python train.py --num_hidden_layers=17 --hidden_size=224 --num_attention_heads=4 --num_key_value_heads=4 --head_dim=64 --intermediate_size=896 --vocab_size=1477 --hidden_act="tanh_gelu" --norm="layernorm" --norm_place="pre" --norm_eps=1e-05 --positions="rope" --rope_theta=10000.0 --rope_fraction=0.5 --qk_norm=false --attn_scale=0.125 --bias="none" --tie_word_embeddings=false --parallel_block=true --init="normal" --init_std_qkv=0.0253 --init_std_o=0.00434 --init_std_up=0.0253 --init_std_down=0.00434 --init_out_by_depth=true --optimizer="adamw" --learning_rate=0.00211 --beta1=0.9 --beta2=0.98 --weight_decay=0.17 --lr_head=0.00844 --max_grad_norm=1.0 --warmup_steps=232 --schedule="wsd" --decay_fraction=0.58 --decay_shape="linear" --final_lr_fraction=0.05 --batch_tokens=65536 --max_seq_len=256 --doc_mask=true --train_tokens=208600000 --max_steps=3183 --dataset="wikipedia_en"
MLP neurons of a small language model. Each row is named by its layer, matrix (up: input weights; down: output weights) and neuron, and shows model dimensions 80-143. Each number is 128 + 24 x the weight over its row's rms, rounded and kept within 0 to 255.
Before each neuron's rows, "fires on" lists the tokens most often at its 100 highest values on Wikipedia text that the model never trained on.

fires on: "ly", "ely", " first", "'"
L6.up572 [143 142 183  97  78 152 161 149 127 127 123  96 154 136 120 108 162 142 169 114  99 150 104 145 132 113 138 113 110 136 150 105 146 114 121  97 135 105 150  98 157 110 109 164 113 125 154 102 161 146  82 108 155 156 141 137 131 110 146 141 122 127 141 143]
L6.down572 [128 152 139 141  92 133 106 214 127 171  95 116 158 146 118 149  95  96 107 122 114 125 124 125 110 155 105 147 135 154 102 121 104 117 125 142 156 103 116 161 103 146  77 131 143 141 148 128  81 128 194 115 124  87 146 109 112 135 106 150 114 117 137 143]

fires on: "\"", "ely", " ===", "enc", "ed", "==="
L4.up40 [ 84  86 195 147 128 120 128 123 138 121 120 126 113 139 173 143 164 132 146 129 113 155 105  84 183  98 138 122 126 121  73 134 111  68 125 141  84 125 133 152 136 140 178 164 132 131 158  86 132 124 126 123 147 124 120 137 152 150 134 133 145 120 110 113]
L4.down40 [141 132 118 124 126 112 128 118 154 144 128 131 121 149 137 105  95 136 177 110 151 127 160 142  92 125 138 144 149 149 159 128 119 134 181 142 132 123 149  98  94 132 105 124 102 166 118 125 124 185 129 122 116 132 133 142 132 124 125 110 106 142 163 121]

fires on: "is", "us", "t", "at", "es", " |"
L9.up580 [136 153 137 131 146 168 123 123  95 109  79 168  99 123  81 109 121 102 154 145  88 132 136  99 152  79 123 126  89 142 114 108 138 137 111 153 110 125  92 151 115 154 142 140  97 118 120 132 143 141 125 114 134 115  94 167 134 107 105 117 107 168  82 116]
L9.down580 [134 121  60 127 146  76 154 122 146 155 128 145 155 148  85  95 117  83 101 137 138 145 122 136 171 178 139  97 130 130 110 153 149 136 129 124 169 102 155 108 144 110 148 101 165 136 166 138 148 139 113 174 126 119 106 106 126 160 108 118  75 110 154 106]

fires on: "t", "ind", "l", "ir", "z", "g"
L8.up694 [138 133  96 106 135 134 116 100 134 167 128 117  94 168 120  94 143 135 148 131  92 148  78 172 172 153 106 109 120  94 140 126 128 111 108 117  95 181 101 152 150 179 146 154  82 141 119 158  93 131 105 155 102 164 143 139 107  97 155 128 108 116  87 100]
L8.down694 [144 140 125  86 123 120 142 105 146 137 120 131 152 107 129 140 137 146  77 115 135 103 121 107 116 126 115 148 135 153 137 128 101  96 105 111 148 100 146 136 118  85 129 142 144 115 136 129 135 137 125 143 150 104 119 110 144 193 106 124  89 118  87 187]

fires on: "f", "se", "st", "e", "ve", " def"
L6.up721 [ 88 136 126 121 123 144 113 104 107 145  99 127 127 139 123 112 131 104 130 146 104 144 151 102 141 133 144 121 124 131 114  92  91 131 111 122 144 135 127 129 142 150 113 115 129 141 171 121  83 143 140  51 167 118 153 139 191  94  86 144 109 120  76 157]
L6.down721 [116 155 122 100  94 137 157  87 122 105  88 111  64 122 151 135 125 134 119 165 126 122 127 165 105 157 130 106 136 144 107 114 109  95 119 124 127 163 162 117 163 129 110 143 144 165 146 124 118 174 103 130 114 116 154  91 111 127 158 126 129 153 167  84]

fires on: "au", "u", "a", "es", " de", "e"
L8.up388 [147 143 111 139 110 120 108 106 119 132 114  69  98 118 110 113 134 136 129 108 130 116 141 146 138 138 147 136 120 141 159 143 114 115 108 191  98 134  96 116 141 135  92 122 148 146 214 107 137 130 106 106 133 120  93 163 135  67 130  82 106 138 143 115]
L8.down388 [154 146 143 138 180 174 131 156 101 109  90 135 167 162 116 126  66 124  80 149 145 148 115 145 126 119 161 152 175 140 123 106 170 119 105 178 132  98 149 117 115 115 165 120 139 141  98 104 124 108 129 152 173 111 116 132 134 104 103 132 128 149 118 109]

fires on: "it", "ish", "ach", "ic"
L2.up488 [138 134 109 122 132 131 126  93 120 114 144 153 115  97  77 109 131 137 119 125  91  57 140 112 130 121 133 142 158 130  94 140 118 120 128 109 145 126 139 116 119 112 140 147 145 104 179 137 116 154 134 152 120 141 120 164 174 169 136 143 131  79 114 121]
L2.down488 [118 114 132 145  97 169 163 135  94 146 152 128 131 144 122 111 154 160 147 109 158 106 136 100 136 105 103 158 144 120 134 137 107 132 116  76 126  98 137 141 108 121 173 125 147 115 137 116 129 132 193 138 159  89  93 171 159 139 158 160  80  97 131 122]

fires on: "l", " Cl", "c", "cl", " cl"
L12.up81 [122 111 115 162  76 159 112 129 118 129 160 140 115 138 123 150 139 153 115 120 133 156 125 126 122  98 143 140 131 119 164 118 104 132  98 145  86 112  85 105 120 162  84 146 112 150 163 154  86 144 153 146 116 111 114 153 138  86  97 136 123 143 118 114]
L12.down81 [134 164 116 147 108 115 133  41 164 116 144 126 136  95 107 124 175 119 119 166  93 146 145 131  94 153 120 132 116 113 125 139 175 148 137  70 106 144 125 136 114 159 128 109 163 164 116 121 134 124 153 145 162 129  91 113 128 111  77 104 129 116 131 106]

fires on: "th", "ing", "at", "al", " cent", "ent"
L7.up246 [108 123 105 133 106 157 138  95 101 107  98 131 138 103 120 167 129 146 114 153 122 117 153 114 126 104 136 111  74 117 133 100  66 109 142 117 168 122 130 172 119 127 144 155 116 175 110 142 118 144 151 109 140 110 117 102 141 117 135 100 151 116 119 157]
L7.down246 [137 161 125 108 122 132 142 103 108  83 125 134  75 119 113 172 124 130 116 145 113 168 119 145 144 126 135 109 182 124 119 130  86 112 137 106 143 117 158 109 171 109 116 124 102 121 142 158 173  99  84 129  86  90 140  91 128 155 127 137 109 142 112 124]

fires on: "in", "t", "y", "f", "e", "es"
L4.up678 [182 143  99 120 149 118 104 131  97 136 111 147 126 113 119 101 131  99 148 149 119 127 132 124 175 109 111 112 122 111 131 122 126 135 118 157 145 129 101 147 111 117 104 136 108  87 148 118 127 114 113 141 137 110 142 154 143 100 120 105 112 164 101 130]
L4.down678 [ 86 104 125 150 115 124 152 141 139  96 127 127 107 148 160 143 103 130 104 115 125 129 131 152 148 127 134 132 156 101 128 126 136 149 148 120 123 105 105 108 169 128 131 138 162 178 101 137 137 114 128 126 144 156  93 113 136 133  96 145 135  95 123 120]

fires on: "ward", "it", "ated", "ic", "ious"
L2.up223 [133 113 124 168 128 121  89 109 141 155 151 135 121 145  92 126 114 168 138 111 111  51 148 115 154 131 107 145 125 146 161 148  66 159 103 114 134 113 115 132 124 109 144 132 140 131 165 116 113 150 171 170 166 150  86 160 172 162 158 144 112  79 124 127]
L2.down223 [132 120 121 111 127  82 190  93  99  90  97 155 175 123 153 107 141 139 122 193  71 107 140 135 144 130 124 142 178 120 141 164 111  99 112 108 142 169 126 151 151 150 121 129 126 130 114 134 156 128 116 149 132 146 130 132 125 113 180 135 120 154 133 152]

fires on: "and", " cons", "ward", "er", "ce", "wards"
L9.up884 [107 134 147 129 124 136 105 115  55 137 108 127  99 152 134 144  94 149 151 161 152 116 132 110 121 156 133 127  96 132 120 112 125 107 107 144 157 171  91 151 140 129 172 165 112  81 117  95 136 127 128 109 119 137 135 111 131 135 131 157 112 130  87 137]
L9.down884 [139 129 111  69 119  93 147 149 192 111 134 105  95 152 149 121 133 113 109 121 173 129 125 160 136 114  87 105 136 132 141 153 104 133 103 129 134 104 132 178 156 132 161 111 104 104 119 131 131 119 154 115 134 154 152  95 130 145 138 109 149  86 129  95]

fires on: "p", "m", "ri", "ec", "l"
L2.up449 [143 150 128 187  59 140 101  90 138 134 133 157 128 136 134 129 183 145 134 132 127 131 111 150  97 136 140  77  99  99 121  68 140 121  90 147 117 124 116 113 112 143  94 103 141 108 156 117  84 168 154  88  90 107 151 151 166 151 114 124 169 118 123 112]
L2.down449 [118 141 144 147 165 146 162 153 176 117 115 117  98 153 101 133  89 143 178 150 133 142 109  84 127  97 131 164 124 118 128 146 104 162 108 113 108 136 108 181 142 134  99 147 159 109  91 147 137 116 102 136 139 126 108 116 114 119 153 151 120 121 118 125]

fires on: "t", "ep", "i", "ir", "if"
L7.up451 [116 175 102  89 111 152 116 106 114 151 157 105  74 107 127 105 103 127 157 111 143  93 111 145 180 158 130 145 121 136 137 116 144 125 139 119  96 133 116 122 129 150 139 163 105 169 154 154  93 132 119 199 180 128 164 122 127 126 117 119 113 107  83  97]
L7.down451 [ 99 133 147 107 118 112 141 114 132 126 119  95 107 161 118  92 144 119 106 139 126 118 115 101 112 129 121 132 140 151 126 128 162 111 112  97 141 103  86 115 148  99 152 128 102 111 146 118 135 118 108 112 122 132 141 171 119  93 171 156 131 125 124 130]

fires on: "ed", "s", "a", "ent", "ur", "ten"
L9.up52 [ 87 141 164 165 108 161 143 131 121 136  94 177 115 148 152 131  92 120 107 100  93  96 140 103 135  93 119 107 124  95 155 118 134 164  81 117 113 134 118 135 106 102 109 136 134 132 142 165 114 143 151 142 141 101 138 142 146  88  90 124 124 119 164 160]
L9.down52 [145 104 135  99 114 135  86  93 182 137 132  82 101 121 100 149 120 140 164 131 151 121 138 147  96 133 122 134 110 114 124 124 120  95 152 119 152 144  91 169 150  78 125 117 152 128 130 131 156 137 139  67 118 149 119 106 164 115 150 100 167 145 117  97]

fires on: "ri", "r", "ra", "very"
L4.up870 [127 123 106 132 153 140 112 127 108 132 103 127  82 165 131  80 128 151 166  98 106 123  94 145  98 106 170 107 109 123 152 114 119 141 135 149 128 133  86 124 103 100 145 118 138 128 138  80 101 128 120 134 142 127 171  90 114  98 117  98 131 138 125 104]
L4.down870 [113 178  80 113 142 146 129 164 148 137 130 116 167  74 139 113 117 140  69 111 184 120 122 136 111 116 170 131 133 128 151 147 169 137 166  96 123 111 176  71 159 107 181 118 151 125  80 124 160 155  97 118 114  97 131 121 133 125 122 132 143 126 126  87]

fires on: "-", " Euro", "ock", "o", " Sw", "/"
L9.up10 [ 93 179 136 114 146 109 110 115 118 115 109 134 123 111  72 155 125 160 156 128 190 111 110 107 124 105 103 125 119 162 109 151  66 119  94 113 134 115 106 129 119 135 121 139 158 136 136  95 124 139 175 136 168 131 139  99 120 174 150 129 145 138 122 124]
L9.down10 [ 88 119 133 182 124 118 116 146  99 209 110 145 162 113 107 130  93 155 116 114 149 135 118 131 105 135 135 156 113 121 146  92 146 110 115 136 122 145 139 129 112  76  64 146 149 155 105 135 118  89 113 125 113 107 145 161 131 139 149 115 114 121  90 150]

fires on: "ical", "ed", "id", "ent", "al", "or"
L5.up648 [154 127 151 104 108 194 131 132 151 145 171 107 109 129 116 102 109 110 142 102 108 128 122 126 126 104 154 142 147 126 162 103 110 131 129 104 111 118  79 158 115 167 102 141 130 127 150  90  86 135 159 113  99  74 154 185 158 150 115 108  90 139 115 141]
L5.down648 [144 140 150 138 153 134 129 147 123 151 111 130 134 130 122 155 154 140  99  99 113 160 154 143 158 135 121 114 149 121 139 124 131 136 185 143 179 125  99 141 108 143 158 137 117  95 117 143 150 108 131 144 141 156 140 129 103 160 135 100 103 142 107 112]

fires on: "al", "in", "or", " fin", "e", " res"
L13.up86 [ 75 150 111 145 105 141 116 125  81 109 136 127 121 170 155 131 126 122 136 129 133 131 148 158 159  97 157 136 122 124 135 131 112 138 115 132 152 144 113 130 102 123 126 134 175 157 165 100 102 148 148  90 155  44 129 145 136 147 112 152  96 159 141 115]
L13.down86 [126 155 132 131 149 131 103 152 146 108 104 144 164 121 102 160 138 136 115 134 126 161 135 104 133 132 113 152 107 122 164 148 140 137 157 162 163 114 126 120  62 121 170 151 126  80 131 144 168 135 111 151  74 111 128 111 107 105 141 109 129 145 112 138]

fires on: "ing", "m", "al", "i", "s", "ed"
L4.up372 [ 95 126 131 159 111 170 111 109 128 153  69 169 105 118 157 161 135 151 161 165 140 103 134 143 168  88 141  39 113  79  99 130 123 110  76 146 138  81 107 136  71 135 120 115 100 130 120 148 111 132 136 144 130 121 152 128 131 126  96 187 146 134 127 142]
L4.down372 [133 123 141 101 134 112 186 137 162 100 124  85 126 141 116 102 105 144 135 108 160 133 137 130 124 145  89 167 164 164 154 158 131 135 172 131 122 145  96 136 151 102  99 120 124 148 168 128 140  77 128 108 141 128 157 120 124 134 162  61  96 130 109 164]

fires on: "'", "es", "e", "p", "ating", "ath"
L2.up448 [ 99 116 129 116  91  95 113 109 144 110 107 156 173  79 140 167 172 137 125 169 108 124 105 146 137 124 151 155 138 133 110 124 120 103 132 157  84 151 134 149 118 147 157 117 169 110 111 118 100  87 109 127 138 163 162 137 138 136 123 115 171 114 101  57]
L2.down448 [113 124 140 136 147 121 138  96 129 128 128 118 165 175 138 185 115 129 141 128 115 136 141 140 168 134 115 156  91  86 117 155 150  96 158  95 128 135 113 124  99 147 162 105 138 129  94 151 121 100 111 118 111 152 154  97 143  91 128 145 106 157 150 101]

fires on: "f", "v", "e", "ce", "ve", "pe"
L6.up661 [133 145 147 141  99 175  67 104  92 177 112 112 142 151 112 135 143 116 169 149  99 143 130 134 123 117 150 146 120  75 140 117 139 152  97 142  96 117 122 107 117 141 128 108 126 116 173 123 123 150 118  93 127 121 110  98 145 106 108  97 105 144 115 133]
L6.down661 [104 127 120 145 140 150 172  78 123 152 126 128  92 136 171 140 131 100 159 161 136 102 148 139 119 136 128 108 118 135 101 121 109 122  89 113 139 162  76 106 148 123 104 135 138 167 128 146 146 164 113 133 106 160 147 123 139  93 133 140 120 128 166 121]

fires on: "ed", "e", "z", "ult", "al"
L6.up414 [158 142 135 133 117 113 108  87 120 147 133 159 146 112 123 114 108 137 132 114 159 114 124 102 127 120 122 153  78  83 140 132  71 113 109 123  97 125 129 131 117 135 157 152 106 114 161  84 129  88 112 139 121  95 136 128 111 130 121 147 124 127  99 131]
L6.down414 [ 74 136 159 120  85 140 150 135 135 114 136 125 124 102 126 124 142 130 150 128  86 129 101 124 132 141 117 147 189 184 126  94 133 106 195 131 148 128 103 121 129 119 110 139 133 143 108 167 120 196 130 126 132 155 136 146 138 131 139 110 131 127 160 137]

fires on: "t", "h", "he", "y", "as", "l"
L9.up743 [137 143 114  77 133 114 112 118 132 137 118 139  96  87 117 114 120 162 117 114 101  88 180 148 160 109 135 127 162 119 121 136 129 143  71 135 112 107 141 133  46 125 113 148 111  92 127  90 130 139 134 162 102  91 173 182 167 108 130 112 132 147 125 117]
L9.down743 [106 111 132 143 116 121 130 126 144 113 126 130 142 154 108 177 125  89 101 150 148 145 116 133 107 182 143 112 137  87 133 111 163 122 122 100 123 127 125  86 141 145 147 109 132 129 101 120  82 159 120 126 126 164  93  92 110 107 123 115 119 134 148 128]

fires on: "at", "'", "ad", "al", "ough", " York"
L2.up719 [131 122 123 143 168 100 105 111 147 141 150 150 180 115 159 110  37 133 100 192 149 114 134 124 159 138 141 111 112 127 146  94 125  72 119 158 102 132 148 161 119 132 131 107  84 115 128 132 119 134 124 156 109 115 107  92 108  90  96 132 150 139  94 134]
L2.down719 [113 131 128 111 118 168 112 188 140 154 101 108 126 129 111 135 145  95 143 137 112 155  65 111 116 127 160 149 152 162 107 146 124 157 108 116 138 143 137 139 125 147 174 147 176 154 119 121 184 204 147 134 137 107 138 147 130 113 118 121 119 156 146 147]

fires on: "ce", "rom", "pr", "us", "r", "es"
L5.up774 [113 199 143 113 143 162  94  81  83 138 109 107 130 148 146 107 128 144 126 137  97 143 152 151 116 106 154 143 116 107 156 108 145 152  60 117 107 111  87 134  95 143 167 122 151 137 188 112 117 134 104  90 131 138  89 174 161 108 125 129  97 122 117 149]
L5.down774 [111 110 160 153 126 136  98 109 122 103 115 128  51 110 121 155 171 110  93 125 138 161 164 132 118 111 126 151  88 149 124 116 161  98 104 101 117 172  97  79 135 147 147 129 114 166 172 126 124 166 140 135 132 173  99 121 169  64 102 125 104 113 142 127]

fires on: "'", "ely", "ub", "ly"
L6.up895 [113 157 151 127  91 116 137 173  89 124 114  89 151 140 101 116 169 153 129  91 115 139 123 141 139 114  96 126 114 162 126 121 123 116 132 123 120  90 151  88 132  85 124 147  95 121 157 106 146 169 116  79 108 157 144 176 131  96 125 144  94  85 113 126]
L6.down895 [131 117 121 122  95 156 138 150 160 136 120 133 150 158 145 139 103  90 156 144 132 121 112 137 101 102 116 121 144 129 125 147 125 138 100 138 155 120 106 158 105 138 111 131 127 141 152 147 118  53 179 116 136  67 142  98 108 126 120 126 113 164 153 121]

fires on: "l", "c", " August", "cl"
L6.up502 [114 145 118 143 115 142 132 139 138 131  96 157 102 129  99 142 118 175 116 145 101 129 164 112 120 109 154 117 107 105 171  98 126  91 113 141 124 124 121 127 154 109 106 126 134 120 150 155 115 156 149 117 111 131 148 132 145 111 116 125 130 174 128 141]
L6.down502 [ 94 170 120 149 104 124 130  87 110 127 151 160 124 106 124 106 187 103  97 163 115 148 153 151 121 131 124 139 127 116 122 119 111  90  91 111 140 124 102 139 128 140 118 118 108 141 137 133 117 158 182 156 157 162 120 109  93 127 140 152 124 174 108  98]

fires on: "'", "ic", " York", "ied", "p"
L2.up589 [102 133 123 125 152 106 101 153 116 113 113 155 202 103 172 111  89 124 118 161 132 124 114 143 132 145 142 144 132 161 161 115 127  92 138 124 101 132 162 156 140 146 129  65 100 136 137 107  99 132 123 164 122 114 156 159  97  66  81 115 162 110  74 125]
L2.down589 [146 110  93 150 101  78  97 122 150 177 127 112 155 161 114 152 167 121 130 138 105 142 111 102 179 123 137 149  90  90 115  90 121 128 123  92 163 132 142 146  94 137 151 125 151 103 111 146 144 107 124 125 112 129 122  92 123 132 105 168 128 163 125 150]

fires on: "ro", "ie", "ri", "ra", "'"
L12.up852 [141 120  93  80 143 136 103 124 139 131 132 148 108  86 123 127 152 140 121  99 143 150 129 123 150  91 196 166 131 127 158 124 151 117 123 109 123 140 116 113 122 119 107 111 166 136 146  35 117 115 135 124 122 112 134 126  92 132 113  54 145 111 138  79]
L12.down852 [122 122 122 141 109 142 135 144 120 121  71 135  97 120 114 105 117 148 121 133 161 108 124 124 121 121 175  94  93 146 130 105 147 154 140 137 133 127 140 101 151 121 114 119 134 123 127 119 101 116  64 133 116 122 155 154 122 131 115 174 135 131 136 122]

fires on: "we", "al", "ant", "ber", "ve", "ing"
L6.up471 [120 159 120 148 121 114 109 117 112 130 117  99 145 122 133 177 116 115 142  88 103 122 146 125 168  97 115 113 105 109 106 116  77 137 125  89 143 167 107 168  97 159 123 121 122 177 112 128 105 146 168 115 133 120 134 124 155 100 128 114 117 108 101 149]
L6.down471 [108 134  85 122 103 122 177 123  82 147 138 192  89 146  94 159 162 131 161 125  87 129 109 129 109 136 102 141 120  77  85 111 137 133 120 159 135 113 145 122 116 122 116 110 154 124 134 104 130 122  97 130 140 144 124 131  82 150 154 151 126 133 135 123]

fires on: "p", "o", "b", "m", "cl"
L5.up674 [129 146 124 153  90 146 108 126 118 147 116 142 127 146 129 138 131 109 137 166 128 123 150 122 142  97 122  82  98 112 155 103 140 125  77 156 141  65 126  88 113 105  88 120 129 130 122 154  81 172 104 123 112 119 154 146 143 123 117 123 135 131 147 121]
L5.down674 [123 143 111 123 137 121 165 164 133  97 138 122 115 109 127 125 109  78 132 102 152 133  97  89  84 143 122 141 140 128 111 162 126 112 139  92 102 126 111 124 148 160 165 123  94 137 113 148 120 115 142  94 173 112 120 127 171 190 143  91 119 132 138 162]

fires on: "s", ".", "2", "ed"
L2.up218 [135 119 132 170 108 108 114 135 109 118  99 145 109 162 119 160 147 129 159 108 118  85 138 112 160 114 124 122  85 112 110 117 103 136 144  74 123 137 128 140  99 133 138 159 109 152 133 151 111 141  98 142 141 113 132 119 142 101  94 148 130 128 142 134]
L2.down218 [158 115 120  73 134 128 112 152 133 114 147  93  88  96  78 120 123 126 173 145 160 143 107  99 102 145 125 143 102 163  88 117 128 185 148  97 138 128  90 100 129 102 144 113 133 141 152 124 103  89 104  88 123 170 157  99 129 180 146 106 140 116 115 159]

fires on: "r", "cc", "res", "pr", " acc"
L5.up382 [135 125 124 142 131 152 103 112 126 146 102 148 127 161 133 125 124 113 104 122 141 139 133 152 112  92 149 110 105 121 162  91 131 112 121 165  92 123  64 132 128 114 131 135 113 115 182  53  99 133 100  89 121 118 142 125 196 141 127 117 128  97 138 150]
L5.down382 [124 108 154 143 105 123 133 117 135 154 110 129 101 143 177 189 149 111  84 134 174 125 128  96 118 126 137 100 106 117 117 114 132 118 134 137 126 121  96 136 127  72 104 136 105 156 102 120 176 165 105 116 100 153 134 103 145 106  83 102 155 134 105 154]

fires on: "ely", "ed", "ing", "imes", "led"
L4.up654 [128 102 178 143  90 114 117 109 128 130 156 124 156 125 136 105 140 118 141 140 120 117 129 106 128 116 114 135 130  98 119 127 113  99 115 126 121 123 151 212 119  99 198 153 120 106 174 117  97  84 120 124 125 123 116 130 110 115  97 129 126 134 102 114]
L4.down654 [ 91 133  94 131 142 142  68 173 138 150 134 128 144 129 128 109 147 156 153  91 111 119 144 143 110 117 152 149 165 143 148 128 133 127 152 139 129 160 126 131 131 154 145 115 149 145 136 144 139 145 161 157 142 127 172 135 138 153 141 136 122 140 196 132]

fires on: "S", "ial", "es", "er", "e", "ed"
L5.up612 [166 147 122 153 132 135 111 134 123 164  76 139 134 132  45 125 164 137 124 101 162 126 110 111 147  87 145 154 124 119 140  97  93 141 125 129 139 134 110  98  95 163 140 115 129 141 125  27 108 131  88 148 116 132 154 113 118 111 103 129 136 138  86 144]
L5.down612 [138 130 124 131 113 133 127 175 147 140 131 149 174 121 161 151 145 144 134 105  92 111  91 130 152 199 121 112 116 119 112 135 165 105 152 119 137 151 159 150 141 108 127 102 121  94 130 128 152 171 112 135 145 100 130 140 127 104 137 140 167  97 149 100]

fires on: "a", "ate", "ing", " New", "e", "ed"
L6.up251 [122 117  86 136 138 161 124 115 144 147 119  99 143 131  74 146 149 125 166 117 146 147  98 122 138 100 118 146 162 115 171 101 111  86 143 140 146 145  96  91 145 145 118 162 127 131 108 112 114 104 167 138 123 110 170 116 143 102 156 117 125 114  87 176]
L6.down251 [146 149 121 111 103 119 145 136 104 110 157 147 143 142 143 118 113 152  78  99 120 139 144 122 124 118 146 124  95 145 108 141 132 159 112 116 112 147 156 212 122 137  79  92 118 147 122 151 148 165  77 128 153 145 117 124  97 144  78 134  92 136 138  94]

fires on: "ed", "er", "y", "t", "ly", "ce"
L4.up66 [102 148 141 140  98 180  86 120  77 127 119 101 125 132 138 127 126 133 141 159 157 118 136 123 156  91 125 108 115 125 126 149 102 138  92 179 129 142  42  93 129 145 152 166 120 139 136 111 133 149 130 133  95 117 145 126 140 100 159 120 174 147 131 166]
L4.down66 [169 117 136  86  73  86 105 159 130 162 122 142  92 136 177 156 106 133 138 120 115 126 123 137 134 159  71 106 134 109 131 118 107 107 145 132 116  96 147  89 152 127 136 126 158 156 111 122 138 170 136  97 118 104 126 130 143  88 134 103 139 129 142 122]

fires on: "ro", "et", "t", "y", "ed", ":"
L2.up599 [166 179 139 141 137 156  90 110 111 129  79 142 129 135 159  98 164 143 142 143 106 125 169 172 173 130 108 133 128 116 153 118 138 127 108 159 109 135 128 141 135 117 128  85 141 125 124 113 120 116 101 137 135 121 130 122 156 125 152  56 120 113 126 126]
L2.down599 [113 110 123 142 149  62 186 124 145  90 143 127 134 122 132  95 138 111 134 145 132 107 123 152 140 168 138 120 106 113 116 132 129 147 145 116 111 102 143 118 130 157 148 122 151 142 127 115 139 177 112  95 182 120 103  90 123 114  53 113 105 152 135 163]

fires on: "M", "/", "z", "-", " 0", "."
L9.up325 [121 134 166 136  92 139  82 152 124 119 120  70 107 134  85 127 157 118 165 114 168 149 129 151  90 128 128 139 115 156 109 121 134 104 137 116  92 111 119 131  86 145 117 125 163 146 134  97 125 166 173 147 141 136 142 100 129 162 138 111 112  94 124 130]
L9.down325 [138  97 105 152  94 186 135 112 119 176 129 149 129 146 152 117 134 121 138 160 133 125 117 147  98 126 135 145 130 136 132 123 137 126 134 132 125 134 136 123 119 143 151 143 115 148 109 125 122 133 168 153 118  85 114 144 160  95 123 107 154 122 144 164]

fires on: "es", "o", "us", "p", "y"
L11.up521 [161 142 114 120 134 120 109 101 113 184 107 138 149 139 149 167  90 100 151 138 135  98 120 171 135 100 114  96  94 114 140 115 111 125  65 160 144  87  99 151 130 107 124 169 112 120 169 102 141 139 114 141 117 160 167 124 136 144 112 103 113 166 130 143]
L11.down521 [106 169  94 103 125 146 137 122 145  88 101 147 138 140 173 145 119  89 148 138 151 138 108 134 129 135 112 181 113 131  84 105 153 147 176 118  77 115 158 121 119 130 151 131 133 123 117 154 133 115 105 127 129 139 113 134 137 129 111 107 118 121 124 142]

fires on: "s", "ent", "am", "ec", "p", "ith"
L6.up756 [115 159 108 114 136 107 155 101 137 115 101 125 100 144 143 129 110 124 155 156  97 159 162 113 155 127 168 160 127 153 157 105 171 134 122 166 156 134 128 125  73 119 111 151 140 167 137 176 101 128 172 107 158  93  54 113 136  65 131 116 134 115 109 162]
L6.down756 [133 114 136 148 166 168 118 176 121 163 115 123 148 111 123 123 165 122 125 152 123 116 136 133 133  87 145 112 156 141 144 104 125  85 147  94 130 131 107 140 136 163 143 163  60  88 162 120  97  98 103 153 105 130 171 126 101 108  95 127 126 106 144 113]

fires on: "e", "as", " de", "a", "us", "rom"
L5.up425 [127 110  83 111 105  94 130 113 121 107 149  97  79 131 125 150 117 170 132 128  97 126 137 121 135 122 184 124 125  99 102 100 153 125 126 163 115 112 143  87 126 135 119 117 173 145 202 161 134 139 126  98 138 104 115 123 146 111 125 116  87 139 146 110]
L5.down425 [136 139  91 165 129 144 131 143 112 101 140 145 147 133 112  99 162 123  71 120 177 105 148 133 101 101 138 137 122 120 143  84 166 102 126 111 146 100 129 112 119 145 128 127 124  98 149  92 106 118 124 131  61 134 185 122 128  93 136  95 103 118 137  77]

fires on: "a", "om", "ed", "ra", "est"
L2.up740 [ 85 114 142 130 143 191 130 108 147 115  77 144 131  83 141 151  96 131 113 119  79 122 149 108 147 107 146 100  92 127 138  96 141 119 132 157 188 129 116 106 112  90 130 131 149 134 150 155  87 126 135 116 116 104 119 150 132 133  85 109 140 123 113 159]
L2.down740 [143 127 141 105 105  59 129 104 174 148  88  86 156 124 113 119 136 119 148 111 158 142 142 126 119 149 106 178 103 112 139 113 107  97 111 102 131 126 140 157 118 123 139 108 125 150 113  73 122 120 109 132 137 102 119 152 125 128 110 118 168 119 160 137]

fires on: ":", "qu", "erv", "il", "ee", "w"
L13.up656 [ 80 103  92 127 112 146 131 129  86 114 107 122 126 123 140 120 104 135 108 126 140 138 136 119 117 117 113 169  85  90 188  80 104 117 103  93 108 137 118 122 133 144 131  98 109 168 123 104 117 119 111  90 135 129 121 166 148 151  99  94 113 156  88 151]
L13.down656 [ 92 120 147 119 120 124 136 143 157 141 115 139 113 112 120 149 150 166 111 153 106 134 142 126 139 139 131 145 113 152 157 132 110 151 129  86 106 140  99 101 109 118 150 132 131 118 181 137 103  97 106 140 141 146  69 143 146 132 137 123 125 132 142 128]